config = dict(
    n_head=4,
    n_kv_head=4,
    init_std_qkv=0.0231,
    init_std_down=0.00227,
    optimizer='cautious_adamw',
    weight_decay=0.26,
    lr_head=0.00541,
    batch_tokens=[32768, 65536, 98304],
    doc_mask=True,
    z_loss=0.0001,
    train_tokens=268600000,
    dataset='wikipedia_en',
)
MLP neurons of a small language model. Each row is named by its layer, matrix (up: input weights; down: output weights) and neuron, and shows model dimensions 0-255. Each number is 128 + 24 x the weight over its row's rms, rounded and kept within 0 to 255. Numbers have three digits each.
After each neuron's rows, "fires after" lists the tokens most often just before its 100 highest values on Wikipedia text that the model never trained on.

L2.up498:130141143120144102134149129092099113160130093129062104088096110086095105132126126171132125115145163132143127170136156163134105164142084137167109133122150149108160136159115085189136152165128093108139111142166124159118164135123141180148059160144090107149096171129145107124148104106104114133108125150140100106124121116117138098119090104127150141126126116111158113106106131083123121115134123119121115181137119101126158109120132157106144130144120134123118083106155079104092096105137155159130093139136199134148134129130164091118131111073128155153141109118122109152126141116139120106142129129156132125144192112113115127139138106131123147180127127142162094156140125143119157132127113130155058150160125156119143126146138115140176139132129099152123116083124115159100096127084147
L2.down498:104116134126135094151117125149091132133134144171144104183129110112170126127159109111104144150108109147147164104146115136101139131175091091112167139128146116127103124138101155112140125094173156156116163109128180133163096153069142133114136178161123144141104121108127113166101137086110141086092117128117173125132147120122101159125149113125139136101152095188132124121149099135165171119162177141114122125148154153099102142092171125126143106071153143171097150101130126169096159119070125080115097129106100131117137141164127137132096142130108170098159140115144148080117122147109140142117112110116137119128110110110098112133137142130123109132094136129108103131128123099144137173061145099121105148169121122154101147128160108109115152114132157092132111121117136120162120138141070
fires after: "d", " de", " a", " se", " in", "la"

L3.up811:079118159115159106137132106119144140135135132127105115108111189115148170099118116127169110160124126063116117184167120143105075150144121115131124141112135132118116072118120144142148154148126075129134098137124144137131120175157142113127120170140154146093132110150122148144143133123152108078165126147195106140122157112124128096128147097114119119123097147149148142116179125132103148138126162095107124144162115140171087128143133125121105168168113109110080130106157123117103114138139098161141115154165143148137114127128120111120124083129141109123086140147152127148122155134120071098126096122084113132144117126130134170129140111120098145135117174133099130171112087110106107131129118098171062112133111142141125154197086091161107126157107134129143129127177111185117127124136141
L3.down811:119141107170133097131153110113118143141149150113185123115135144127163124140140098101141113134119164111143092133094139180138094190090107146118184117183134131142112128104153131148150138144137118123118134161140156151152131147153124132139149144152135104155191135144090156126107095149136096098133144147147134133123136143126165167132086107111125108112111146139139166113145136113130082161108155124105104114124130097123122097103086111092095130158118139144113130107130139126079109096142075171151123090156141138129088176145107158118142121177098106144070092155136156109135097125125146133097102149118068116089079118128113120153162141113106125117099131144128169159149135088116142147146124112149111092156103185152127136134131125127110102107087110135120101117173114170142139115113149
fires after: " the", " \"", " The", "'", "es", " that"

L3.up403:104124120099143133125176150108106186130110153110130137134147155139111108085089133110130157142138092122114097128129110153119106125121123116123110137097081154166134086114149186135122110091116090148161146178081109160150079112167121134115125121143117163138152123100165138131147120106153120090137138114168119140099145144142141171096100130148164110139121168140146137188121128154172123118131143145155147131114093105121138131143141147104108106098101127147140168099100146194096152118097138133114112112120108136170110118097138086109162132150136124157119141151132134105076106126130125098146110124104127078134139101172162140094125149113125092113167161122110080144131119132077103137076106150114127138102156093135133130144097096153170139150130080127153139136083141146139152152136126
L3.down403:140130134152103127143108162114163100162154110117115112122123119125143137147119155115136138196150146085139138176137157123156136136128105139154082144133158121092124155158109157122126090106129102138117105187129150186150124110105124112135068097136123098125167140114120108135129116108146159122108126135181134175115154105165152136156139172139131142098112122112111105136121127156124140143125113120121088160123126122080091082090116122130091121144051146148131156142137161133126092121103142117132145082113129142098115139098141084123145129100117139171115133093111140140107101120114162106140161134165085118133117104130142169145127167172092097154124164089121118111125152140132141100125179159180133144099073137114121156104122116121067122176110112126106092108124148121132129130119144
fires after: " N", " J", " K", " Na", " Sh", " R"

L3.up1000:108138154133148135134134117136152130099135074145091126078059151128134134097138135136140141140170113133120096157141155145067131155106135149152124106129104147109110155100160143166196124136135109161174102140150129107118080127143120166122084123135130117081103158103134104131179126115140094139148142137124145160134119153108111118212130131130156157171135141121142117168122128148131177181151123108119139083118147126145129099098147138115150152141107062149141104111117057121155125144119119120116097105126165140147115092086110130122132117060136173121107118122138110127118124105140131113176155126121128141128130122111105102127127131123121166119142096129133124132127144096137174108096103130146158137112166131099132173127066139126137152147161099140121120088113144147127118128116133
L3.down1000:133104133110132148135094078102147138160183104112136141123104141133129122134126090139132103135144101094123124143164123145121104126065120127154143113091135126133171132122168086153178073130186103153134151119157134135136134118103112113147091130159103109125176138058100131177132138118151152128148142096136158108126101159113164121149133089119137178141128126137132125149104141095133112149127118093115149139134138126145143119126155124115136106107132130098142157173123080121139164162096149145091134143121131109150142124127132143076125124100115112136147112157124139092110152156159117136128181147095123120147133125117139108065131130141112102114094140124131134192155119130117097079093100090131149163120139117135078086173118166116114144139149108156146193109111141110160153129088114
fires after: " ", " c", " (", " in"

L8.up400:150140147138158124138126163063143136112127092133105140083104119111077117081154149142132132155120139114116129134160132110138129153134094147164096141125120146133115137128166113075134134123147128136113134169125172119163146165165129141155097126136098138075096138107188149174164118119151099115103130150159137150106124151145149084151106118104144124163142150143106134153138139102143135122080132096117167100137087146145138091127131087156162105136114111134101136115091106115152144128071134130107141162140171119175106113095161130094119134092092158110163088154146105184103126139140135086181103124098146119079130093137090131148125100093126109160140132117131115122143117119107123113125144116136119130145128122138094168128100117159137144122097148140124160105073113145165101160126153
L8.down400:163136101173132156124101120103143108138149124073109134122113120155082118087111138106094143149158161136092151119146116167106110099096172100118139132108109130141122145132138130149104136134132140139092144121133102124132099142148126126058093153108174102140163154108142162166167118113128159146120076114142118120152108171174136118112127109177122116087141114129132134115074154085146168111122124117105097154102153111102142118156142098095136118087097107122148128162177122128180139161140131107143166150120148130104123124122187109166143136099117161182092129141190134144110085116127099125122111125131112132116129144104081139091120156115137135144105164095124125101146136103165118082117134120080113121149151152111122153128116102129143129132140128159117121140103131102156159177120151
fires after: " ", " (", " are"

L3.up87:104099114118155088099130146146132087111139127121144121121148133079145127164120128136125148156130138127103128125163168145120120117153149088164127164128138137147113088149092181115130131109148138163118135140111140109104088121161129133131075167133150107136133118095155115127123124122122072119116072098116108121119102188131173135184090143145145160078070146121170145106161186129110110133103144064137124107142134128163136097099140101140109127109147101113102143098121119132126176117069157129096163157190155106157140057129138099148138150138131130166137154104115125133111120129149151160144159133137155122117159131084150156110112180142111116149130157119128133135108142095109113113101107120135127104148129151147140141132161136111113148110079103122140117142138108112093120141104119
L3.down87:136066132162182149095136089114126171094094119146149140156150129144117135122136101109099130112139133120097093149141118134105138129115183122144127097164117132123078128130137113060137137133135121143135150129159125091121131101132141111143142178152155171104154114091124177148078119139105102118155084121101108124126113144133107123124116132107123128124125108141138123129165144080121184144159143090112155132174095130135137112131136176150099123155119122124108114175123140149107140191126141111100147104128101095179157174170129145101109127149112143108145157144125151088155180149081132110134124114103161147130122110118122091102128148127140161115128143142130118123075110112157150116116126188100105085116097111172107168119125141119123154145126127124101124110132116155131157099167163
fires after: " M", " A", " No", " C", "\n"

L6.up217:143162145155165134135178133048113128098133108142065133145133145123143133100128138119158163152111140080122137143120149114126135129168167133170093163114141135138095139122134158092120122131104118137093111136131132128144128146159146114123098145143134151111096131140145096099102123114133088100147104142087151129146106127137166123130109119146096158139131122109115135147137085120140175143159121048114174107150125138174132131166082123134135134092148110124125086120139166111127150112110142155150103117159147061180128112083087099134161119143163081144128090125131141133105192142149120117176108109110194124145134121111139165095114132097127142168138137122116089125121091103134155108133152156156125158107079150128121145112126150116163142151120123144114126107139131119129144119109143
L6.down217:139145134125134132157075119142115112101131137127180100134101130123115161124134167140131103151153153162141156046158129118114129121140106136148142169089116107163132093173152100146146147141143154122123114135161146095169102144099130135119143154094133181111157103098097111119115112138110124111089076124161142145147124121153108107083143128091115072139136160127127154116117110100131091116106115112104159139116107123130119122138118122154133128117129192181193128086138169130077106070122119155107166128143071157125117130148111120112089115150159154127146109102146142137138140137109121107097151120136082124113104159116138111171115130152138144137086192130131129124126130138135150109129117119105118148127149133079117141111111116123121126185130175170124152124129143122149119120092168
fires after: " ", " in", " and", "After", " to", " of"

L2.up590:143103132130152158161141121108147154106129078107149170096122152144144135099135150157079136109146123081120088155153140160113138144113108118125130141123080133114136124105097137120131118132116079161139098158139119116150096122154130154070110166067128153141121126138157107114111168122169115104117133094159122161119125139125126148112116127153128137161079130147134139098190133132156152134128138153158128121136134110159163143152105141141188130159114077099107155149132102187155175130091119132104140154150152104122174100099145090107155141167143139166162120115144140117138089126076133105122136143147113106100148083119106113096155134084114130105126106078107119152139171149098111124096087142145129116134118081153132156131096089141137138141098125129159138125116142119147127125129084
L2.down590:149104092150119145168124085114124138140128138125096129094160118160127154132149131104116128126162095159114137125120106117119155129119145130107157105131137111146135139120097097132114141088141101127113099089120145132141168131120122088116113203155155079085087157105156163117115170134106119150146097134122124116150166114117098129107134155135142109118123110128118131175139150122152186151132147135105142101132125117109152129096112127178095142158121163089160157138103095155161114165125141132129176102109117138126083139113123125114110136133061093173108133106119119085161127178133123120136135142108135145067134075143099122154130161126116122118083100113139137088118116166154139106132135163099108148130157095117098201101123126122135134155138144098116160172124180131170132128145122
fires after: " J", " Sh", " D", " S", " T"

L2.up83:110115170122174139136106138089120129122113116086136121128144118155126079097082089108118121108139113074142097140144133158116142135101118111136150129099105172159105087106129126156153159098112143220145148173098130115137120137131137132158134102132135163163087140129120144129121146148143127115101141111130128087148078161108092118116148134127124082119114135143147133109136126187127142133120145113138088136136182120123102127155097089158181111074137145137125136148117135153132143105117097166124078144125173104147143131132116115156093137100149145144114146162165132119104124161085143152133090149176118127132154116093116084104127120101082121109140141108129108159160135103122107146132119114131132123100194114145148093155097095141131136098107136149165150118179109131108134151133150
L2.down83:085116089156123148133114080159122088116124119092099103133139107130154121153099112166077123184120136123142103127133105144106114108172109117163137132151131131189137122136143134166111143134110158138151152168125153152160162122122126158115120112164124133158084131105151102124104132125166099161095156116093146100075107128102123116109123155107103103130107102105135110141143128074098122132153113116143159134134137132148130138130076148129119105133133131124162113132139097150126151120131113101120114181132169088144140162136156150147118162111117076149092118125150176132132112181158125140111128125134108177111147104126129133139132093164089124101139143095160138185110128147187133124116148134130144112120131099148122104134138129102101119112157128151108091127097152073064170178110131
fires after: ".", ",", " Ab"

L2.up608:125048163141162141146157165108140140103119102116099137100159140164151140135138160093117133157117108069155104132200152181121163131091129074147134127108109108155135101133124138121130162135090116159153147167127106139122130097154134129100098120141136137124108122112156130112139145112160128128103127189111110123128109156121174110131125104145116102137100166132146119158142122175178121128094111107138126138148145141120134115154126108102115128129122098140127145124102113160072158102137100128137090101124125126141106148107120101117138115134142149157150168136123107111092106152131148115142170080164125139138116089159150163077147116131113114150161137116122132123110108123125108087106106147128135082126102133144119166143132116125179137177146068124141085136172129122147110150072097
L2.down608:135081158180126163102118153133106168087130136125124078124113126147147101116115166138143117140147109112118079118084170157120192116124107109129127133101133120129154093151131120125129106112105155096176092143171129146153130129121154125141111123160129163126153100145093181140112102096121177152129141110120124137147118125168112145133151182090120140124148116133150129069120124149130168155199138183126087164150149125130103133138100177121146150085146144134098124170141095136076122125123130088114083096133092121082116124092136167125128134134113090094160140102146122112119106170113150138163109109154126150108100136128111107118131108142131112162131128147139131088142137106092117140118112144141140107104133133086149132104131132102087138147114167162105119087145141137112135135137099
fires after: " T", " N", " K", " Ch", " R", " W"

L3.up284:131123116128128153084128151110089108105138136119096146082147115165158154118105091116093092107096117134091137136100108134181155167108137122115111157118113155131115084129196097139128137158125130119071143132091084116173162131126133168164134165162131129142134173091127162148100121102165117125150123128121139171109113116187133074132133147143077116102141160129119131156103128161142149116108130152130132119160094131141145091140099109133144138079096057106093145120142111142114126126138129156121120130117109165118131101122130113107116130110142161125179106122145078142123157123119134134124166100157127139140103109124124152112104133105093139167158149102157121169104119100145095110111147190171142144121158155168160089156154138101138128126132126153123144107134133128121143103142150
L3.down284:124159109159112155140163097102126139162143099123129095104144109125169119149120136133113141108104157151123129127126090168132137093125094102099121133147084111114099095125171083167104094133142144126075136077138117141145140129150135150128130118142108120143110147109153089121164101116154110087130116132136139133109132119177151097119099108119106125122170166138157125151104149165144149110069122102154173067115092112185127107144138156057133095122103136135097107147132095120137131140102124159082151153131114162117165154126136149128120154128130104127156127122151105120160122155114091138144133161138146125142131120136108119136120095180132136107151132150117104124139117125152099105113174146172135146124120193115136124112103142084149124055146165164124130157098138155145082138133115
fires after: " be", " Be", " he", " B", " we"

L5.up924:171126148135130141189108161062134057094144083122095093098105177116147097120141100106139160126107124108124118117158138175102146136114151109136141109144107129127078151136126116112093163103170101167125105108126146128112124174160155113147106137140083127079092141120140103103141161107188131109095131134156116119178148136137120115163116147138148137169109132153140138156117083113137150095142142104116175126145142125125113129125113106131162127148109117121163155088145124137144119078118118136091121131138181110149130098110138089094146119068123183148149076154198106117139136116121112118166122087142131117154157098125102109129153132138127156145112139107126119146134132131136128109132080157099142135123169120118127145120125121126146147112120124145124132099109172118114106140129115
L5.down924:114131182155110101135141118118108160152128131164126119095140114140146119101137119121143132149100123145125144157117156116177091103139117141124157124151119140101120163113143078110124139107113104115135147140118152099113101132155098093117084146147140107141125128129101181153116132127111144126105161149130154131055134098094179112102137150138131124116156118082124198173088143107134156152108144152086144083135119157097076123106159123117116120119125133147115158121153116166197150129112132156107133130149076115172130142173166134105085135118153143093081112114108100130155102124148093132120131129146144099107174111116129102112114145118195143134099108098139091109120148128097140092132136113112180147137128146150130138067137164139145147099132111129108133110097120167118128152131115
fires after: " ", "-", "/", " work", "s"

L3.up196:060122092112149138111151147056162117121151103116142145137158122113152067141096110145110124165128116122134134099145128120143103102150146060133088160127104118116155059114154127139125125162112140139104124172132156143123101161168124136111086134128130123125091148127135129098125130166105106098132093130139085109144089151144147135122129137144125135129145133142160111124130142122137129126104165027171105110114136112150179112129130100164141109104134146122097117119124120157159142107090123162109102155131095103153120126153102107122132166177117128159139124137107151127100129135104160167135156137172162099150149136097114174105110155107132146151105164103135117122114141114119113089119115139145101153104134118174131133126134116136160134113133091153196120137161105127152131120114144
L3.down196:083141126142152074141148120145082150119175107106116186185116131120126114091122108154098158087098150141133049114136129121129150130161144091113113095109145146091145127095138163107107124111100124158121158126142159063082156099123133139112109145129148147094116126120073136170146127163090116109155137155144151110126148130146159132104129153135156157126131100143128129125137099098130148166186092136117083108115132123174107137101120177137130129143118142144104129117134162136150132129142144107163127134155136105136154146140108134126118121160149121102137138138087111082119167108145133133138136154144108152104144106149114124106123131131125143099145106136094134123050098145146149152130136110066125174081118101191111126110149129139111139141104111150148112102144114117141156130124154
fires after: " M", " W", "M", " F", " L", " A"

L2.up576:053122114139111158149152135090134113139156135071110126094143147132138131091147091108135079092131133155122143130113161162168115147119098112149091119126146123147125116150140160138156132129126135146128080142099141124143149120176161144085111108142116143110126120140136131119123120146135109114144129138147132095152089177144099112110129150106097171129136154126172177111168114169129126113130113124083172113123150110090151101129158148115158133113128103105149135093115094119137190115106148146091100137105150148180173129085156149146128154157155138133154060149157126135118158115127132134142131114126133120146145105110128161116090163102129104156118097131131070102130126116076132119114097175113134136141121107098144142196120122112148156171100103133115143085151122132164131109126124
L2.down576:107118154145120150156113094149136123151161118148116150116145117110144118154171133170116137134093159123152087164150092122106099156098132103098150152122153134109121170094111111129138144138141134089107069148113131093120140108142121165162134122148156125153165159160118117126139114116170118128087165120113168159148104153141149128131102134123157174113110153089099132098155129082080113113126124112126134104135134084129105113136128156118130131167080144132181132147093155130195094128152102147113087131141150120112170096094142148108165112129109135115100117134123188126103137119118124136099154137112083117093124149136113112108082114146134155142143156144169166164133149120068089084157130139101121168145108162136147103141148087111109113084120122134109143121122139110098127141097112
fires after: " C", " f", " F", " L", " c", " Le"

L3.up611:117131138126175152100095172137151142121098125166108123085179130152120118153130131141119112194130122110122122101151158127122168139132151137143161147115135123142120125135094097148092131137130123130100116130106067123159144119144164114121107127164136177094128114137173173142137112115141115129146087132113106144151151131133109125180087109153118098103103141156124145104117165154098154133109130073156085130146128144156173112136135082130145161136146150130113118130153102107097126104116100158145144152143082136128119089149125112135153110110139124113108109129118097125057128128074138133116120082150124144137151117106102168169140120118131129172137152111161099160162084119132091116128153114210115122103124140136120120132133070125114129098106087138128116081142130170107103139096147
L3.down611:075130128145117088171113100145151091120145136121151104113140120124187136107137147130129130107091128165142123132164188133125128132121137148088106115155135132119086161141140156143107119129078111118122138088053132120147133106111125139141172114164146127176112131143140106137133149132133142143104158115082163088084152117152102168169155133171124089104135114104167101116103131142097112144128132153145124168120154083100130125096116132088096158102189140121127122133135132143108171130166143147129172133158099120115186132125120133090127118133125105082128146133115136145148154136107132099109182156148108110104154128112113101076114091155143154145074113119102173126148132100125121156130153144085150148101138118116084125135133138106136143097133127144120101104121136160103134145124166
fires after: " No", " Pa", " a", " the", " pa", " Cha"

L2.up442:119137099084119128143154184145137145092086156146158117126076153141099126147119126139121151142136144122120119102146107160131135105071161101189147155122146096180084116142073140145208127115108103142142075150107059150109134121106130149105107102141120120100114111126197143112121119145134097162141092104127127138126134157124095148169115117097116155103120139122158139141143121124153110136118144129131119127134144116129115137126116068077102132125141119107101125149103118150127136118123148125101165073155121115143140122135117115118173100135128118129132126155128102139132068091121155121121132121146176109093108155101104137084089120112119153131171141142148155147131111045116154138142163147161143155159112131144147139138104157096139136136131114127117110123138133136150147152098152
L2.down442:124095114103142153116112175127163134123113135107152123157127152132171127138071125139130133133126147125163139121126121131131084104079137160130150147149134079101137156115145161142076125131099130114088159146076133100135128091159115095104116122080131114158111139094136182167117112103105112118120123115156136112110121148134129118123164116128128100077177157124166112104128140138119135170134119163116083141124174070128122145119124129102150128112125127140094140118128144129175123117122200146102135196142154119089126106121135169100125098120166113166158136150150080099111147170120124118119115125164101119130156131116123151132103137103124142117145145088134153148128138115138116094114118136136137151122141167148145131175180073108090148144118102158074157108114110109100123140132169
fires after: " An", " Al", " Col", "th", "d", "n"

L6.up495:116126115160144174143127113106125167049146071172133105132131135101132147149134171128162120164131160101093149155152136130076125104126137102120114182108045132122131154107088132091183103153106091140115164143108122113113104153165134132147103134137128123159126140151172130095125152155157094115097137138084151108116115139121157094099136118166107150141090118113113105141167102092127141119109114119098112153147121154136133126192115116174143122109130122147131127161129137131130152100119141148120129128132094120159151113124117124084124121109130163132129123112120116133123137114156084116105146067129157144130142082095133111097094158129131125207123153131148127170141106142129131107116155151147132145091099139135125140140170156089140125125123097122142095152144136086133122119129159
L6.down495:137118131111124131153114145193144111161127149123148123099120143080147108092120092135128115126126137173145152075132108193111114102077128140128144082125134158151093141118116106183116155162133152118142109092162134168152157123112106137102108136080138152096125100103108109148127125092086121141139112110153130124129160104148125155106116157142155139075150156135105105146111160153139129135108125102089137141129111101115167154091110146072139119134107142125096137115149108096105105131131113084109155141137119141086122153113132159139127101141110128137121094091126124127143096154126169173129086108145128107131145158183101155157151120143134129124161091108153123122150157126117113104091069085108152134129136183122133116144101121155108151160147153170169174133117096134155143149108135
fires after: ",", " ", " to", " that", " which", "),"

L5.up393:094103102115188121131132152139140121131115112146124140076127128133166117094122094134097129143150113130112114084122093155121131133117105116143095160098164146131179132155194097135138111126108140115114101150104081131130151123121145124151137169173105170120086145101162137096161111150106119122111149160157139137115112109162124148147090104141146120114123130092119105135144167114133157123124155071148094130136132089157136141136119130107148146110144122117126139115129076114102123138115161164114130140139094162111102115135146125090137112114153154156121132126138092137085132128125102131141167064150139110172171080115103122070100120164146135157128156119154133152108108126133145123110147120169140108089164146162120102089168117124141148138189113154116126087112120170106116149068119
L5.down393:081095162136135138153120132127129104114115104100161089129127100089115180115200144121116122134117119168099143153093121158141127137097091073108097145150092151139113140092170130139142107143073132151113131136097183125115157134109122114139147098159141122150139076155152111118094160093106136100085133091140140124116113128144136089112133156116130094129110113160152122126163128112125131095089147084162145096131159150123124138090113121141134106187136132119148133114117101110177137176127118128114135148135138168125114080148129148107145103117115187145119114124155144107131123162154143118106136136106090136098153142165129141138148112155141106114145097121137069120160089132151110103134185128147127134174112164124114132154121086142122121130117093145137149149131109142143169156142180
fires after: " be", " a", " No", " more", " Be", " on"

L3.up537:145109131129138131128126143122078155065065119116114133156168092171114148119138132121134089140167171127179105113141131183171174160116090146118147136117136107153125105156130120126180111165122123125138119171111068177106154123102151132140137116095122127125090141102113111097125124113105127135095126102173150157121112169121081135129104149116114128117104137121188148123119129162156177116107134131140106098121139121114125131115144142111098116131140113119138117131146115125145121158132176124133161062108115118166179108170124119106099082112150123123169107127152110143146138093109154150139115098148149147114132120134094115125149148119120193160171115090149100125114130115087117129135177151141124136141089145119132109138142122117127124117145135136110115109123130097092168068105138
L3.down537:150153127105116176164132107156099148156139109089149119134128097165110125134116159118129146144130154107147116084100113181129131125138087138140148166115156123160133151149111126114159099111144103101135169177152080129114166124146140081085103103137129136112118109118184115123167105126099160113116119131163131185111123137130096127135115101136094138147097107166138147091141171114136147136127095113164122153149131148108150113133150092129143122138117113119142158140123137126094125128112142100170155116148099142107108157133056101157090135146121122106100137133122116159113095145113122127132176131078125126071120111128150125119122114141142102143112131141122081141116115126133155158108129106097169083109144044114081133138111176149128135159165144117135138122159155156110177128111097
fires after: " Cor", "lo", "br", " Col", "r", "or"

L6.up411:125102128114142154141074180097147131109124115132120085063096171123114106106116121111112163130114116128107142155155127141122142087117136140167120123096154157170092121123120108104164099141117099187156115138147157112139123151199162129096094122140098150109129137118138117157156156093174137077129110150121116112152116155094092125146118153112103144140099127141120127176150090097146178112165113100117128146156153126131160093157159118154154105133134112126137135116113061150152129100118113125096124145149139117116118093123160152174174154139144150139100127117114107150119156126144144138183144127107146111125138088149094117161096126087119154166138137097131149140161114110111129141072080125126110128123137095110124132115114118134127139146111116140149117082127155190133119123116157
L6.down411:115161120120178128111116097143142149156173131091087173078113130098176125121099119119118087151149148162119131143111127139151165108134131149131152137103135128131122121144159125083140110103118112158111138115081164064094143124134088150150053137104141084153132149156152169158151151129160159097124113143120155105083113160105104132163096111097136140115179122159130155142080162098134145195133131121104109105118107122116113126122120117095127094170158109151113157142111089137159096142078153130161164168133111120098121065143160104109127138138154116146102135096109107118142112121152142128141155128110116112163157117127129144135145108134140125129145143098149129165140108103146127103141133135134134107123112115082096135126146105116118151141143123159147115137136126166110102181132105
fires after: " ", "n"

L2.up857:119073126091139109156105178141128195093102156161131128104085113115105086132130124141097111134120105137107124089138124123105142099146087085168142157114101143151111127126120158122194148122117130110149107111181071156176100091117136154164111118121152137092158174120124151138143100136160125146163128098145114126141083090123137115110169125124154173110131116142145127144173155150168118135135126125092110137117116155096134144094142118100089158121116122111092126186129094176139116109130138124125158130143118078130172101127134117069174084118148158178135135147143116105108110108115125118109155127131136140123169141120151143097139158128130138139138138081126128168132089103119142096130135160159129133136144116143145131162134135116140131106147111135125078162099143115124137143140117
L2.down857:126152132111072161117131138137109155142102136141105166142150120130114115136140132152146149135149163141167147140148127096154143130150156134160095110096140092128156163121123110150109157187141107118124087166122132121105116138078140095135140126082128124161128060105107118193097131114076177140149117120105113160144119113156145132122126127150127115128122116120132145124113103118114175113135126167129133135129070101133122148131076101147166117126128149136115157120148172110118132118111130154169073143153107110096124110146132169112129126146146127108141153150088160127105137102120136087105122134159081092105091114156142079160145149124165136081172091169109089138112114152166110121114150120097148180131147153146115079139127107072140168127106150126109138111129125138121135122099119
fires after: " An", " Al", " A", " It", " Ar", " a"

L2.up643:118131096098132100157150123091122146117101118124122121120135122137101101143130111120127146131135101101162119084155082166106103102099114081105127097147130086140109119143163099156097126103089105109113115130120122120141134206138105108135127128129147145141102149126147151128083143121104119134120133108147152145141165108162167063144140144064136116118102131162174109148150137125130133111125189125138132124129110146140123113135117144117156098099128152141073120150157152132171144144101108203113104116140137132124152112131119134162118135145179138140173134157144109102113080139069138121162132113150104118134160089121101108077143118114084124150128178129150119150146119089110095123154158130159093152136153113176159085112115153140160137115114147140146154148118132143134083163137145
L2.down643:121146129145102104109095153095068126141153084159118115144081096133122125151139143115074111167113150087139136135088125140111136169134115099122143083101152125173155115149116116141125153119136170185131135139096162154151140113149121135093153113150119139109092102142155123144119160125089118144101094116143142182109126136108094133129105190137074129146153105125128145138136130154153119113095122139106109197137129133144117105085075158103141101150131121136150108093134134090136148148122136094167136092111130124108145141128154131110098142164092096104114150144147107137085082142111128096083138163170133157114158126133130115121152091132135131142140152141120121127138123172153151155107092163157091072138137125130149122102125128143135137149152119163161127130124120105086154175142117
fires after: ",", " that", " and", " Je", "H"

L3.up648:091095134089162164117096167145100135116123116095127137113188116069118091146065147085111123121129111151131105146128139098133147166124089104109142170097114140158120137153193137156131179115107167134086134126125114137114138131148129148173133094124100167144122102118142142130125162091094138133139137130149125122182127089166126076118104170122117113106116129159106145115131187142103134117095131128165102125119132129127121085118122117136151139123105144103124140147148127163170159101124103156094119138102115172142154105106137133111116124150154163154124116146167095121125110151124150123114102107135159144113147109125098129132137100071081094094138114122137090110102103114136122138129155120132138157107169130168140113123150107133173134095113120153179153150113138097138113129161168
L3.down648:112165124123101099158084131118116148111107146132125124172164153164128116129141137141092140144100113143120139122129131073102126111174156113113116108128128141133136118147128126136126156131104137164126111117129138132116129085107131125108140078122147195091128060104175109165108172117144080099124134134107119188123093148141074158135129147151108172145118108084136169132124093123136158140173127124154109110121124145100116141113082109137148113115163156121132102108134138131152134066169129112116124133141100114125150127131121133164124152123126149127098085131113139126114114118112124103132141152131220138132127156163130149123117144151097164135148087097130120107173121161159114131147164085091101136104139138111097106121108185134124116087120134145147103119143162112098101143181102
fires after: ".", " St", "ar", " You", "ho"

L8.up488:093116125139149178124188141115105127125160121105169096125098137107125118161161122163124155124138113098136116111113171126124107147097139093151108126153134108147155092129116184142145086126085121157150100165138143177111113139138103145129090095164113116134095127116153109116131121092104105135082148089111142148148111116121171177136120119117110167147109143106154127166151126106136123113136135078165125136111130132135167149114122136108116153107110131116169119063102089172104087107125150168132147128125141092158152119109118120137156124105115127168128113092116102131113131143105125160133147166157111079100155134165138158105113147136102156170115147115118075142129162134131140130098083102099159112105120136179104128118142121141176152089109077143119112116112104158152102126134149
L8.down488:120076141197114119104102094101150129148126158163111131121111125152091104150094128121108126141143143098106081164163126084110082106137105156110164140123126110170129159168128116137109147115119112126099141155105130107104167145158140137165116136129134151096153132096148105146123131135099118122166155119146136099105100131133156122112161129125138142151126171141089143107147126115076125105164119128142130104135141152123106168142148164126124155144133153132123131132091153121167147127116116142134135107132108106141111176136090171153111145158131119107135111112151124110137121078121099145111122109090104140119152161160095115081106133111151117138144070122154149160140125104155135134152107152124088160122116155171153099098117175091116092109166111125178080111170162101092194119143130
fires after: " C", " A", " H", " F", " S", " R"

L2.up113:151115136107125098139128146137160134140084122151118146137131157125125126123114160104144160131159177098134094109136179145111113105142120136166137149088143104121089092142112148120141106101089089136143130156130126188092080177158140126080105148101147151142151112152122150140166136114138156111121140147145150166142152120155131138160165151137109090148139150175119097093149155147121102148135132113139085156084133124149104155135130053129135139085105101122120122174147139138113127121123105177168094122128100084100146101138094119122114058126153109127138148111133097116107111113097096133144127159114132118116186108085118141119100107106111198121108106121121135136103133143093163129131138112136069144081127154132151157107103134133127145126101139141150109158139108137123125157120140
L2.down113:119152128115121151155121092155131147138127134099189132159125137150146112141134096106163103108120073110110139125119155129185156131123086115118106104163100160149099114122108178131131137099176135092120145114167131139139113169120124145109136120134119120117140114138134136139083174123171132116117122176124168116105119121137149188126130106122141104124103082129152166147114109129136150166140114163139130139167134090110137110106085164142098124150130119139117158139142122157141104120172115159118123113129139125093117129146096162158140149131110143121101136125186171104111076067118121134127142107108066117137080152135167118125152100141125104142081083090138182112083140149126129171098141116097119133117110090129113125085152126167084118132089095125122126119124157143147097134116138
fires after: " the", " member", " other"